MLP neurons of a small language model. Each row is named by its layer, matrix (down: output weights) and neuron, and shows model dimensions 128-223. Each number is 200 + 40 x the weight over its row's rms, rounded and kept within 0 to 999.
A block is one neuron, or neurons of one layer that tend to fire together. After each block is what it responds to, as a language model described it from the Wikipedia text at the highest values.

L7.down149,151,221,230,170,156,185,202,179,206,236,240,180,163,210,229,200,137,218,216,265,208,230,214,242,273,196,174,223,235,163,185,180,107,217,259,200,157,235,232,237,199,199,203,198,172,319,226,173,178,207,206,223,164,176,238,233,219,244,190,162,206,124,150,228,143,202,207,219,193,213,153,225,127,171,173,152,216,217,225,192,207,150,238,200,267,182,189,203,211,160,283,180,244,150,198,187
L7.down410,181,177,193,265,233,179,186,163,243,210,228,221,194,186,212,204,256,219,149,224,244,234,187,238,141,159,133,186,192,240,233,214,189,266,166,273,243,148,183,174,210,169,189,251,156,242,192,225,208,231,254,230,259,235,270,183,268,297,208,199,201,205,175,204,247,219,185,188,193,176,242,211,214,114,183,150,254,235,167,187,197,224,184,209,187,250,135,142,117,204,228,169,172,167,132,229
L7.down1015,232,297,120,153,225,212,192,213,262,255,179,233,196,245,189,199,195,191,150,224,212,223,145,223,235,218,163,221,206,165,166,184,221,159,210,273,113,194,288,206,268,150,166,251,108,142,220,174,205,170,201,201,83,227,178,163,137,222,207,181,159,213,189,231,213,190,180,195,292,142,202,189,201,170,163,161,189,258,188,188,231,131,201,139,193,232,198,217,232,188,221,242,172,250,189,186
L7.down1017,186,139,238,188,155,204,222,213,170,280,182,162,194,236,230,191,197,208,141,220,243,154,204,290,189,199,264,155,168,171,128,201,249,192,105,220,231,211,206,129,202,232,129,156,222,217,196,169,238,190,196,194,129,261,221,187,190,181,161,140,200,180,181,183,169,233,178,133,233,161,244,206,202,162,219,188,137,233,90,257,220,148,150,204,194,148,265,237,189,165,122,251,153,213,273,259
Responds to: Month names in dates

L7.down345,269,170,223,292,183,115,329,182,193,117,167,168,166,237,216,220,197,195,180,203,239,185,255,178,190,173,180,142,198,130,255,196,178,231,254,217,204,177,219,223,184,235,104,230,203,286,224,194,170,264,203,200,191,268,210,215,241,208,127,113,112,173,230,163,187,201,137,166,193,173,199,185,211,213,285,223,187,162,224,247,182,193,193,142,200,183,180,249,187,194,162,217,250,170,240,212
L7.down643,146,158,228,198,204,234,253,202,190,178,206,296,218,174,171,193,242,106,166,219,141,185,235,235,191,159,161,181,164,196,201,235,193,215,255,171,215,128,176,163,221,218,137,194,362,229,216,180,216,164,193,227,182,212,158,104,212,216,186,208,234,196,133,192,253,172,160,170,223,193,162,204,239,152,189,185,154,198,248,234,170,194,227,230,221,183,216,210,253,236,125,159,159,268,210,162
L7.down904,208,182,111,275,240,235,247,214,174,166,172,189,197,204,200,242,223,213,200,102,201,164,119,184,117,225,237,155,175,217,193,158,162,225,218,123,185,200,196,197,176,214,176,186,186,175,258,270,243,282,218,170,205,236,164,123,239,198,204,211,236,221,249,189,227,196,208,181,167,255,190,148,250,177,246,196,222,229,244,163,163,211,204,184,270,98,223,206,155,237,181,146,150,178,291,221
L7.down941,255,152,178,191,215,254,152,192,135,208,129,183,282,208,131,214,207,175,296,262,279,219,176,166,161,279,228,239,170,198,225,241,129,244,196,185,192,214,163,248,177,246,170,153,178,177,229,246,213,193,178,157,218,144,230,238,205,105,217,212,209,161,216,142,188,223,219,203,225,183,247,267,213,164,160,246,263,222,175,192,164,198,209,227,219,158,173,138,188,170,144,197,231,249,181,150
Responds to: Space before a year

L7.down124,273,234,165,102,161,197,168,249,180,247,198,212,189,230,242,194,174,251,98,154,138,210,192,173,198,181,247,207,145,201,214,241,200,185,257,271,252,170,169,243,231,167,191,204,153,177,207,184,278,180,152,191,145,189,141,240,257,177,195,257,186,203,200,242,176,235,239,225,177,248,197,211,205,219,154,221,147,131,209,129,252,171,179,168,223,250,198,199,181,195,164,228,244,277,219,252
L7.down199,201,251,144,162,228,168,148,264,121,187,171,134,247,183,206,154,249,226,119,217,177,199,242,179,210,223,326,214,150,186,157,162,204,220,242,213,185,149,236,245,196,278,144,182,201,169,309,193,201,193,187,231,136,166,267,211,194,181,150,161,171,235,195,273,238,199,168,176,238,205,191,214,191,196,300,205,135,190,180,166,241,258,162,181,138,238,206,197,206,215,202,181,202,205,278,278
L7.down338,143,238,238,256,235,155,222,255,176,150,199,138,188,221,194,183,260,197,257,141,270,150,144,243,151,196,221,204,144,171,203,247,218,204,218,244,203,176,273,193,136,201,125,195,145,255,168,153,159,229,210,184,229,224,221,152,208,170,174,180,137,138,189,200,171,244,184,232,161,277,158,218,159,162,180,148,167,261,145,200,179,245,194,235,219,221,207,158,244,179,186,242,227,168,208,132
L7.down341,253,207,263,151,177,175,264,142,170,264,213,152,246,172,149,156,251,197,192,226,197,182,258,275,224,183,231,247,128,135,184,205,240,207,171,137,185,207,181,163,172,148,217,170,184,237,195,209,188,149,170,183,189,127,132,183,213,150,187,191,252,153,188,193,272,271,166,221,180,265,222,118,208,230,189,247,179,220,182,152,164,202,209,209,211,155,248,196,215,153,172,166,261,195,241,182
Responds to: First-name opening pieces

L2.down1007,157,202,124,204,282,271,250,314,184,240,205,156,223,162,152,224,174,181,175,234,216,217,247,224,165,223,208,208,212,135,246,164,205,161,231,228,217,206,184,289,115,227,160,232,181,142,174,142,229,228,221,209,244,205,216,156,135,192,253,195,204,168,206,125,206,92,155,158,182,235,245,191,191,164,261,218,125,209,205,233,208,175,213,224,278,242,198,103,228,206,195,141,289,196,160,170
Responds to: Mid-word fragments of split words

L8.down129,186,177,222,212,205,170,210,166,139,153,234,268,258,276,135,230,282,232,212,170,215,234,204,206,248,215,240,164,211,196,208,201,233,202,224,145,224,136,241,238,246,205,211,223,148,200,265,256,203,181,216,222,245,136,167,196,158,140,172,223,184,241,145,181,148,236,173,208,253,162,151,219,107,194,223,119,92,168,230,161,248,251,147,197,217,196,178,171,193,263,208,158,228,217,252,200
L8.down169,227,233,198,226,197,227,213,206,213,206,216,261,223,184,213,237,193,173,239,87,207,203,231,196,247,87,176,146,198,203,258,163,233,213,234,310,179,143,152,170,196,167,221,232,219,226,216,181,243,306,205,168,194,183,175,219,144,171,143,202,202,155,232,216,214,242,220,227,160,106,165,231,203,175,181,241,288,271,161,257,216,206,160,217,204,254,273,160,174,108,196,291,169,188,128,291
L8.down263,265,202,235,196,183,185,191,198,137,154,184,170,131,149,171,205,152,254,177,190,174,212,180,253,221,188,186,199,235,187,196,185,204,225,222,185,150,236,219,154,202,201,142,228,222,175,221,194,137,220,207,156,191,219,261,222,249,232,181,178,230,176,180,225,218,165,215,214,250,220,157,168,188,208,195,221,270,232,226,158,192,225,206,185,180,180,151,189,130,164,196,158,235,254,257,190
L8.down299,265,224,227,193,150,270,225,263,159,220,266,226,241,162,101,198,202,197,211,272,274,140,192,156,248,176,211,206,183,226,186,249,214,188,185,216,123,173,154,170,272,268,146,183,190,174,153,216,167,129,218,211,223,172,208,163,153,205,235,186,206,143,183,189,151,225,156,105,159,244,149,203,196,227,197,237,200,264,170,185,218,183,231,224,195,181,158,238,107,256,211,176,174,172,203,211
L8.down443,237,208,199,147,115,195,215,230,198,210,222,161,188,114,230,203,192,140,196,231,129,166,244,220,209,161,245,130,234,188,170,234,259,163,195,270,182,245,196,257,260,189,170,187,259,253,227,205,107,197,227,273,130,242,212,231,190,180,158,187,273,167,207,239,188,176,173,117,208,184,177,274,184,260,211,281,174,188,155,231,200,213,165,200,186,200,207,203,191,293,218,195,233,247,190,198
L8.down453,208,200,216,213,241,157,212,244,155,152,205,268,149,227,257,210,163,146,197,241,183,165,236,203,113,147,213,242,223,220,248,206,153,146,189,220,147,172,160,253,240,313,168,220,229,234,199,220,235,214,174,233,185,207,164,292,146,204,176,239,253,181,192,211,208,198,250,161,241,222,267,219,190,174,196,200,193,122,251,126,268,252,188,139,220,164,194,197,196,289,208,279,206,227,243,209
L8.down490,181,208,296,151,144,160,179,159,233,223,158,199,231,155,213,260,232,216,140,150,224,185,153,197,202,196,203,151,160,235,187,188,192,251,190,253,215,180,284,213,181,182,183,221,179,183,194,248,173,166,216,125,194,299,258,229,144,228,232,209,187,187,145,205,227,144,163,215,242,254,154,202,186,168,162,122,203,161,187,245,168,253,195,170,106,229,208,208,300,68,163,217,187,231,161,171
L8.down559,195,178,223,166,191,201,185,212,181,215,237,170,136,180,195,187,201,172,146,231,191,194,208,140,176,149,173,229,188,203,214,205,248,129,252,250,240,215,186,150,196,127,251,172,243,206,231,229,207,218,225,202,206,234,203,185,187,250,204,200,171,275,216,182,207,219,280,203,201,208,261,197,199,250,235,141,173,100,199,153,232,159,238,255,207,156,231,221,265,161,207,208,266,250,175,197
L8.down603,217,179,149,236,221,195,162,225,167,163,216,163,210,206,223,215,169,195,136,230,151,222,162,212,195,115,179,211,215,125,177,211,222,191,230,282,189,190,271,234,265,279,240,202,216,174,224,163,178,186,291,229,152,202,196,216,212,219,187,138,232,219,234,235,205,182,216,212,195,232,230,194,179,191,183,243,185,157,260,271,124,183,198,218,190,180,196,259,197,219,199,206,213,202,106,217
L8.down648,204,233,208,216,194,208,181,203,147,253,256,245,252,175,175,169,194,165,194,191,153,170,239,198,141,232,179,154,165,128,192,140,217,211,170,174,217,214,242,183,124,241,256,178,132,219,139,205,151,237,181,227,207,267,200,172,179,249,198,206,170,157,260,153,206,158,211,311,211,233,139,155,193,181,257,173,175,106,269,216,244,201,246,173,204,251,305,165,188,127,162,258,220,163,180,262
L8.down661,271,176,222,192,183,111,235,225,201,174,240,252,153,239,260,132,174,181,180,155,242,234,201,208,237,176,216,135,179,193,219,276,217,241,206,222,231,281,207,254,257,170,293,140,189,226,218,136,261,171,206,176,217,207,150,196,226,218,133,209,166,174,178,179,231,193,248,281,222,220,214,219,68,117,238,166,302,146,226,132,233,253,209,224,121,193,212,146,235,265,197,189,175,311,246,202
L8.down671,187,220,202,203,277,268,151,211,292,180,218,206,187,335,267,228,214,139,221,255,201,158,148,185,192,169,207,224,194,184,192,125,177,242,175,276,175,140,246,160,222,195,224,219,235,225,217,186,129,273,156,183,116,209,204,213,232,225,192,186,201,245,185,179,208,236,211,241,211,202,156,177,166,169,230,249,172,163,277,213,128,180,221,128,214,114,227,169,250,233,150,227,231,175,127,193
L8.down700,206,125,207,162,233,202,211,229,206,206,220,238,228,254,233,220,239,239,231,170,234,213,128,227,195,205,116,189,200,178,231,159,240,191,243,220,193,230,159,192,144,187,218,193,177,191,168,206,228,232,177,191,177,206,211,203,124,166,172,176,143,184,137,253,202,210,154,185,152,151,189,219,157,256,259,111,249,253,161,208,215,286,217,184,267,208,136,179,251,270,218,230,124,221,146,153
L8.down705,192,211,242,198,250,182,212,190,248,112,195,255,245,230,253,128,168,181,212,148,169,163,150,268,186,147,206,236,199,186,211,185,230,203,168,245,163,147,228,176,153,232,114,147,184,205,231,190,181,305,273,95,226,205,151,189,162,200,203,230,165,200,97,218,183,224,195,180,202,128,239,172,183,234,147,229,239,174,222,191,180,226,227,183,189,210,183,197,265,187,188,245,232,167,213,189
L8.down799,173,197,162,156,246,258,184,211,218,222,117,209,196,252,190,168,273,169,201,197,239,190,240,211,174,201,254,188,208,161,193,113,236,148,224,250,206,225,256,229,237,206,147,193,181,161,222,178,186,216,168,290,187,158,224,256,203,199,135,207,207,150,175,80,212,202,203,231,269,187,194,219,185,191,232,199,231,175,224,181,228,264,110,168,201,153,181,201,160,197,259,294,168,219,240,164
L8.down878,220,194,157,263,247,206,156,199,183,226,139,166,245,109,165,171,238,285,256,207,182,290,250,219,219,179,207,246,173,172,245,183,185,199,164,157,198,197,237,222,165,169,196,173,224,162,173,268,227,235,145,195,206,211,137,191,122,217,212,218,237,211,238,196,168,202,239,153,215,208,123,185,214,198,133,138,178,221,226,166,176,284,241,217,243,264,235,145,254,145,171,223,242,196,211,177
Responds to: First-name final pieces

L2.down322,206,191,169,184,193,166,216,219,269,173,282,224,222,186,211,167,199,179,165,226,205,147,237,258,162,166,145,222,175,177,174,197,176,301,177,200,287,190,187,243,164,148,148,201,182,233,129,186,186,253,230,164,182,239,126,231,224,156,157,225,188,197,209,268,183,178,215,269,195,201,190,178,162,210,163,166,216,192,238,260,175,192,164,222,197,235,219,155,210,244,207,224,191,237,200,244
Responds to: Month-name word pieces

L2.down357,292,205,201,227,185,251,287,184,208,214,218,187,179,125,199,189,221,272,150,194,154,197,226,232,211,209,165,214,172,215,119,168,174,228,226,204,186,188,197,210,239,169,172,206,192,201,191,205,156,196,249,172,121,174,225,159,194,191,158,209,181,175,166,197,270,207,177,230,219,279,190,187,147,199,201,248,201,184,227,190,233,172,158,208,204,278,248,147,164,126,215,254,203,280,163,202
Responds to: First-name completion pieces

L8.down18,190,214,250,175,172,215,237,218,164,217,128,224,212,159,257,215,95,120,189,95,195,130,263,179,139,218,230,173,166,204,240,232,159,199,224,240,233,250,221,205,179,209,245,200,191,214,88,194,190,107,224,137,210,283,210,183,176,246,251,278,250,201,176,212,242,118,119,163,141,213,219,173,164,125,259,222,177,181,228,177,169,247,255,146,253,163,173,178,160,203,153,160,124,233,213,222
L8.down137,185,328,193,180,237,320,158,241,145,206,142,118,190,164,233,235,153,177,140,195,184,181,220,194,216,186,205,222,195,186,226,209,225,181,218,145,194,208,236,270,189,233,198,175,155,189,195,247,222,250,163,177,192,150,208,237,196,280,253,164,137,259,165,235,124,158,234,215,181,121,195,165,204,190,162,174,191,218,143,206,185,219,198,92,199,179,153,218,195,166,257,258,190,212,157,272
L8.down224,223,252,155,204,119,250,150,188,246,208,197,220,154,152,216,205,275,206,205,131,217,270,204,186,184,216,157,222,211,118,217,153,183,229,196,184,142,213,257,181,213,243,169,252,201,169,150,187,186,239,186,256,135,221,168,158,214,240,203,266,147,180,222,253,228,188,189,214,288,263,207,196,215,211,216,160,233,235,219,202,195,207,228,223,177,234,160,200,211,174,241,171,200,223,188,126
L8.down232,132,208,245,232,211,144,185,173,284,154,215,202,194,208,157,174,166,177,208,220,111,284,172,193,194,164,102,180,247,209,163,186,131,165,251,214,204,227,228,192,169,146,165,255,166,171,182,242,166,170,223,207,195,195,235,171,161,135,186,184,236,232,204,236,179,210,222,190,292,263,139,199,219,171,223,191,219,215,157,222,250,224,226,157,191,244,243,216,151,208,134,352,236,275,179,239
L8.down362,286,153,244,200,219,209,187,249,157,174,193,153,261,194,166,123,110,218,191,92,129,260,199,216,189,198,204,221,110,173,246,191,169,182,167,151,231,205,178,197,229,147,223,242,173,185,191,200,253,210,194,239,198,186,180,181,235,181,272,229,161,240,182,241,225,238,105,151,150,203,135,178,219,145,190,211,230,257,207,194,214,159,174,192,191,198,227,251,236,283,151,238,183,245,208,138
L8.down369,219,211,158,278,199,259,247,272,240,203,172,255,185,233,255,174,174,159,185,129,258,229,183,230,183,183,156,218,221,229,213,155,214,192,248,231,198,205,192,145,144,151,231,191,182,182,250,176,218,159,242,170,163,299,125,151,204,221,164,276,180,247,220,199,178,170,244,141,214,183,218,233,133,235,245,229,210,218,167,189,188,133,161,124,143,248,219,217,161,203,160,166,263,132,137,212
L8.down604,177,169,184,214,189,261,267,152,190,224,218,194,239,150,166,211,304,163,166,194,253,255,185,220,151,165,224,199,161,191,263,293,225,225,160,225,229,181,219,193,203,285,200,240,194,160,184,242,246,197,208,150,232,179,197,147,188,244,172,163,166,248,211,254,211,177,241,235,180,183,200,167,180,186,151,263,137,186,160,234,218,191,214,228,281,189,270,244,321,231,162,250,184,209,193,133
L8.down710,191,250,117,173,211,256,219,229,213,203,209,149,150,167,265,171,237,180,253,182,156,201,196,233,172,259,161,125,234,255,212,183,110,176,226,216,235,200,138,142,153,222,231,178,146,150,287,233,160,189,145,167,144,244,159,168,220,305,110,245,265,211,288,254,208,211,119,161,228,271,261,186,124,236,160,207,216,222,266,172,214,174,192,134,199,243,257,225,221,206,149,268,195,200,271,193
L8.down761,172,174,175,257,135,284,230,222,214,226,181,132,176,248,127,168,151,163,178,177,250,233,191,261,212,225,250,188,220,203,200,241,247,246,204,186,191,261,183,225,216,148,158,192,221,165,136,190,219,130,254,144,176,213,254,256,210,162,266,188,162,145,299,264,219,141,196,196,177,139,179,181,208,180,141,150,232,168,256,204,220,159,166,191,116,225,224,222,152,141,177,207,219,152,222,147
L8.down790,220,148,219,222,164,193,174,170,248,155,192,214,222,213,238,169,184,215,192,178,154,163,190,205,245,204,196,149,260,156,199,129,204,172,192,191,172,213,195,176,150,117,223,200,254,197,142,149,177,285,178,223,174,208,223,178,231,177,287,251,162,188,203,212,247,177,174,182,162,214,188,223,213,186,222,169,203,178,194,167,233,198,215,164,188,144,196,193,203,182,167,222,245,128,169,183
L8.down853,202,206,217,118,179,216,194,188,231,139,180,197,127,146,253,235,166,169,239,227,281,164,189,243,102,242,184,222,213,215,221,164,183,192,256,196,245,158,200,143,147,202,217,221,207,148,118,173,230,198,137,167,207,177,213,170,147,260,258,178,207,189,128,235,221,190,123,203,89,187,209,139,230,163,210,194,177,138,214,171,135,268,179,242,168,157,299,209,187,194,237,199,234,88,251,212
L8.down945,194,187,192,237,174,213,227,220,127,267,194,194,152,168,139,205,268,163,200,230,223,202,196,173,231,239,237,181,120,181,239,199,250,200,215,223,155,232,194,220,242,263,195,229,211,152,195,172,244,126,145,173,149,169,178,236,212,164,191,230,153,197,204,264,188,152,224,232,194,141,126,158,270,246,248,184,205,228,180,180,155,254,182,214,138,158,150,236,203,202,245,267,186,237,242,155
L8.down949,200,213,150,227,255,173,274,267,250,180,191,189,130,215,194,177,117,240,215,149,181,218,220,137,145,133,193,159,166,150,200,283,179,245,206,221,251,155,318,223,181,216,284,110,202,179,229,221,147,174,227,143,191,145,214,142,172,207,179,190,212,162,261,147,204,212,246,159,226,177,214,227,107,175,206,188,187,235,257,238,224,243,188,158,138,144,207,190,247,107,192,209,184,194,231,225
L8.down961,165,247,110,228,167,185,198,276,143,136,211,188,253,205,238,178,139,119,224,204,191,163,214,178,220,148,275,159,193,293,229,179,241,207,239,188,129,229,234,138,195,195,229,194,189,259,162,254,243,133,213,174,180,149,256,194,229,175,214,267,138,203,155,165,184,192,258,238,197,224,245,149,172,240,181,238,203,240,176,152,234,248,216,120,223,223,186,179,231,139,139,275,314,109,150,222
L8.down995,173,215,237,195,217,151,169,222,167,142,197,205,220,196,181,250,196,138,154,167,164,249,180,264,172,186,178,175,274,235,181,179,175,177,172,134,184,178,220,157,276,221,201,232,303,244,195,181,210,184,140,154,210,239,238,210,267,152,217,193,261,225,215,192,265,221,186,185,195,226,142,219,253,152,264,158,208,192,167,199,209,210,169,189,180,178,133,211,214,166,208,238,201,212,192,212
L8.down1010,169,262,207,149,265,162,193,207,237,255,185,161,164,211,201,217,220,107,253,174,203,142,165,173,176,240,184,252,274,166,176,221,240,235,149,208,160,227,188,205,194,159,252,225,204,157,126,174,144,270,216,165,201,260,228,173,172,208,207,194,241,186,137,232,234,250,167,224,229,157,218,163,187,211,214,241,138,146,237,225,304,197,158,208,181,176,238,193,186,183,217,165,147,177,187,222
Responds to: Mid-word fragments of common words

L8.down67,236,163,151,173,185,207,208,179,195,228,223,257,178,150,201,238,170,178,167,183,238,219,216,299,196,184,235,140,241,199,212,160,235,274,245,179,206,234,205,159,203,221,141,191,161,224,163,180,192,222,183,163,191,190,187,278,201,198,212,199,134,190,188,215,213,159,218,297,236,248,264,241,203,196,192,187,178,199,216,229,240,240,196,234,245,169,230,174,190,236,233,189,239,194,290,145
L8.down101,236,226,235,208,147,291,209,235,225,178,227,171,188,214,262,200,177,148,206,199,231,196,269,230,185,152,203,251,182,149,239,211,135,224,124,185,137,184,248,201,209,66,128,192,169,193,237,217,127,244,262,191,192,209,194,132,206,211,147,216,166,183,202,190,219,219,175,209,238,195,184,212,138,135,233,148,211,208,199,260,200,196,229,146,207,187,204,142,187,184,247,233,228,192,126,197
L8.down258,239,199,181,215,245,196,185,134,138,220,204,274,264,158,271,165,178,167,238,151,252,246,185,170,193,171,272,230,218,210,188,174,198,82,209,185,197,237,183,223,199,195,193,231,203,166,191,214,173,230,234,213,219,166,174,185,155,276,168,176,231,268,211,170,255,213,219,265,152,245,197,191,193,213,215,297,172,204,240,213,182,264,164,180,192,193,232,166,188,156,223,195,246,162,228,265
L8.down441,264,237,240,233,220,285,167,149,182,208,260,256,181,165,183,238,218,194,199,191,142,205,233,222,259,190,202,140,162,178,181,150,227,221,248,180,235,213,232,150,173,255,222,249,182,232,170,204,175,217,208,216,207,231,178,143,204,166,188,199,232,197,249,194,217,293,168,206,256,173,173,199,205,190,266,224,235,195,183,152,195,223,205,202,238,135,185,174,204,255,194,184,118,152,158,158
L8.down476,234,178,248,237,114,168,135,185,214,185,184,177,208,272,287,186,231,231,228,249,187,194,253,190,253,172,186,181,233,192,185,184,163,196,209,148,231,187,257,223,217,258,256,211,269,187,113,187,157,107,206,181,216,265,150,213,161,208,155,146,293,203,229,163,168,204,218,246,169,189,195,203,229,191,201,247,258,217,239,190,118,237,214,184,133,264,200,193,225,239,257,139,231,144,190,188
L8.down511,269,115,199,246,145,139,180,282,159,182,226,160,170,119,234,149,239,257,224,231,134,124,201,183,189,209,138,170,261,182,192,183,196,219,180,183,160,163,205,207,249,259,177,247,243,221,187,269,240,260,264,249,284,156,219,223,187,219,283,261,225,267,248,239,161,128,224,164,165,206,231,240,269,191,254,194,197,153,216,218,145,270,241,190,191,252,153,191,268,236,233,177,206,180,159,192
L8.down546,128,301,219,225,212,164,269,199,174,167,150,227,214,210,216,195,224,168,172,204,185,209,133,164,205,233,151,185,201,265,195,246,179,196,185,116,128,191,191,210,193,150,188,163,187,217,260,211,199,230,167,316,269,192,213,261,276,192,197,210,168,179,205,255,244,269,217,240,189,204,191,209,169,233,243,202,183,226,152,195,209,188,185,209,200,232,204,201,159,194,150,211,161,242,148,195
L8.down609,237,183,163,280,193,216,220,75,206,183,230,146,206,221,178,274,176,262,170,218,208,269,274,177,147,135,183,211,180,247,202,136,208,229,154,125,266,226,167,140,214,231,160,134,194,168,236,246,192,203,190,123,222,185,194,179,213,151,146,205,144,147,206,156,192,155,188,254,162,186,275,135,191,205,250,221,245,217,202,159,173,210,231,249,198,181,157,227,204,206,211,220,149,181,184,149
L8.down612,215,243,197,235,224,165,200,192,246,226,176,277,234,164,211,235,191,242,219,250,129,75,204,170,162,235,220,232,211,177,203,225,150,183,266,162,170,143,228,154,291,210,176,217,239,235,147,207,166,142,140,199,205,261,227,193,182,223,254,227,135,185,257,225,190,195,199,197,272,259,220,156,222,137,166,107,200,216,252,199,222,236,199,153,167,201,220,164,185,231,208,218,196,264,159,241
L8.down655,192,207,196,232,207,157,172,202,214,160,205,169,253,202,212,199,252,162,157,252,293,170,201,235,230,272,217,193,180,210,193,124,189,231,173,217,122,127,167,186,138,96,231,204,167,240,242,206,262,178,258,235,249,236,168,191,232,212,246,181,213,175,137,208,223,205,229,263,143,153,264,169,173,171,167,204,234,251,126,175,207,170,191,174,233,138,199,250,213,233,183,221,183,140,138,235
L8.down702,153,185,158,209,240,149,281,223,181,172,136,167,219,186,202,225,228,246,260,160,204,187,208,192,230,166,191,248,182,157,115,186,201,247,197,252,175,112,174,212,160,138,162,198,207,263,236,146,198,183,203,244,184,225,273,211,257,172,192,248,193,162,270,199,246,196,203,168,233,163,236,147,177,197,200,183,145,256,236,196,176,278,255,153,275,188,236,247,200,222,202,196,246,249,222,190
L8.down767,197,224,181,279,264,218,156,197,217,160,193,210,163,177,218,196,245,181,210,213,233,211,216,221,156,170,218,155,186,158,144,158,225,186,171,152,162,164,132,234,132,233,120,143,191,234,143,146,201,177,227,242,178,269,224,116,224,173,175,146,244,216,183,155,192,282,182,157,200,256,203,210,132,171,234,285,207,186,188,179,198,229,140,223,221,244,216,276,175,159,176,217,132,186,213,178
L8.down837,137,207,249,211,171,155,262,240,177,202,179,148,196,196,173,157,219,210,190,189,165,264,217,240,186,164,230,268,156,219,206,164,203,217,270,199,153,190,196,230,224,173,165,207,176,231,169,200,158,212,261,256,202,233,235,203,251,200,193,241,305,176,202,189,217,185,253,159,230,195,219,204,210,210,210,174,142,184,260,206,179,181,190,185,172,161,228,219,174,184,196,249,155,184,270,206
L8.down851,270,180,154,232,188,255,257,180,235,167,289,162,183,219,232,150,272,242,219,273,133,145,241,191,270,207,239,166,148,238,231,156,165,234,144,122,135,153,237,179,149,197,185,224,254,176,179,174,176,178,185,225,181,237,146,152,208,249,156,183,242,176,192,151,129,261,242,209,174,125,235,205,231,173,186,201,191,219,191,144,172,205,192,262,176,238,248,206,228,223,175,252,196,181,249,246
L8.down922,197,235,234,167,124,230,143,120,139,233,266,182,218,154,207,110,153,175,236,199,202,195,215,264,191,195,247,184,213,131,218,201,192,159,155,235,224,223,239,257,191,151,232,182,253,213,201,133,205,231,232,182,248,227,158,152,229,185,160,191,219,235,240,218,222,265,249,191,179,153,151,213,213,234,155,188,199,244,210,261,152,179,124,192,255,255,240,218,178,206,167,207,185,169,162,266
L8.down940,249,198,218,181,184,195,203,213,112,173,133,141,165,276,223,180,224,250,233,225,181,195,171,192,184,263,228,176,181,224,216,167,207,163,177,162,240,200,126,237,190,260,142,213,205,194,250,227,135,256,247,205,174,225,178,211,240,227,246,218,173,188,204,202,214,166,152,224,184,223,201,179,172,173,227,225,242,223,173,256,250,247,168,198,178,137,134,151,151,210,193,230,176,117,259,219
Responds to: Space before year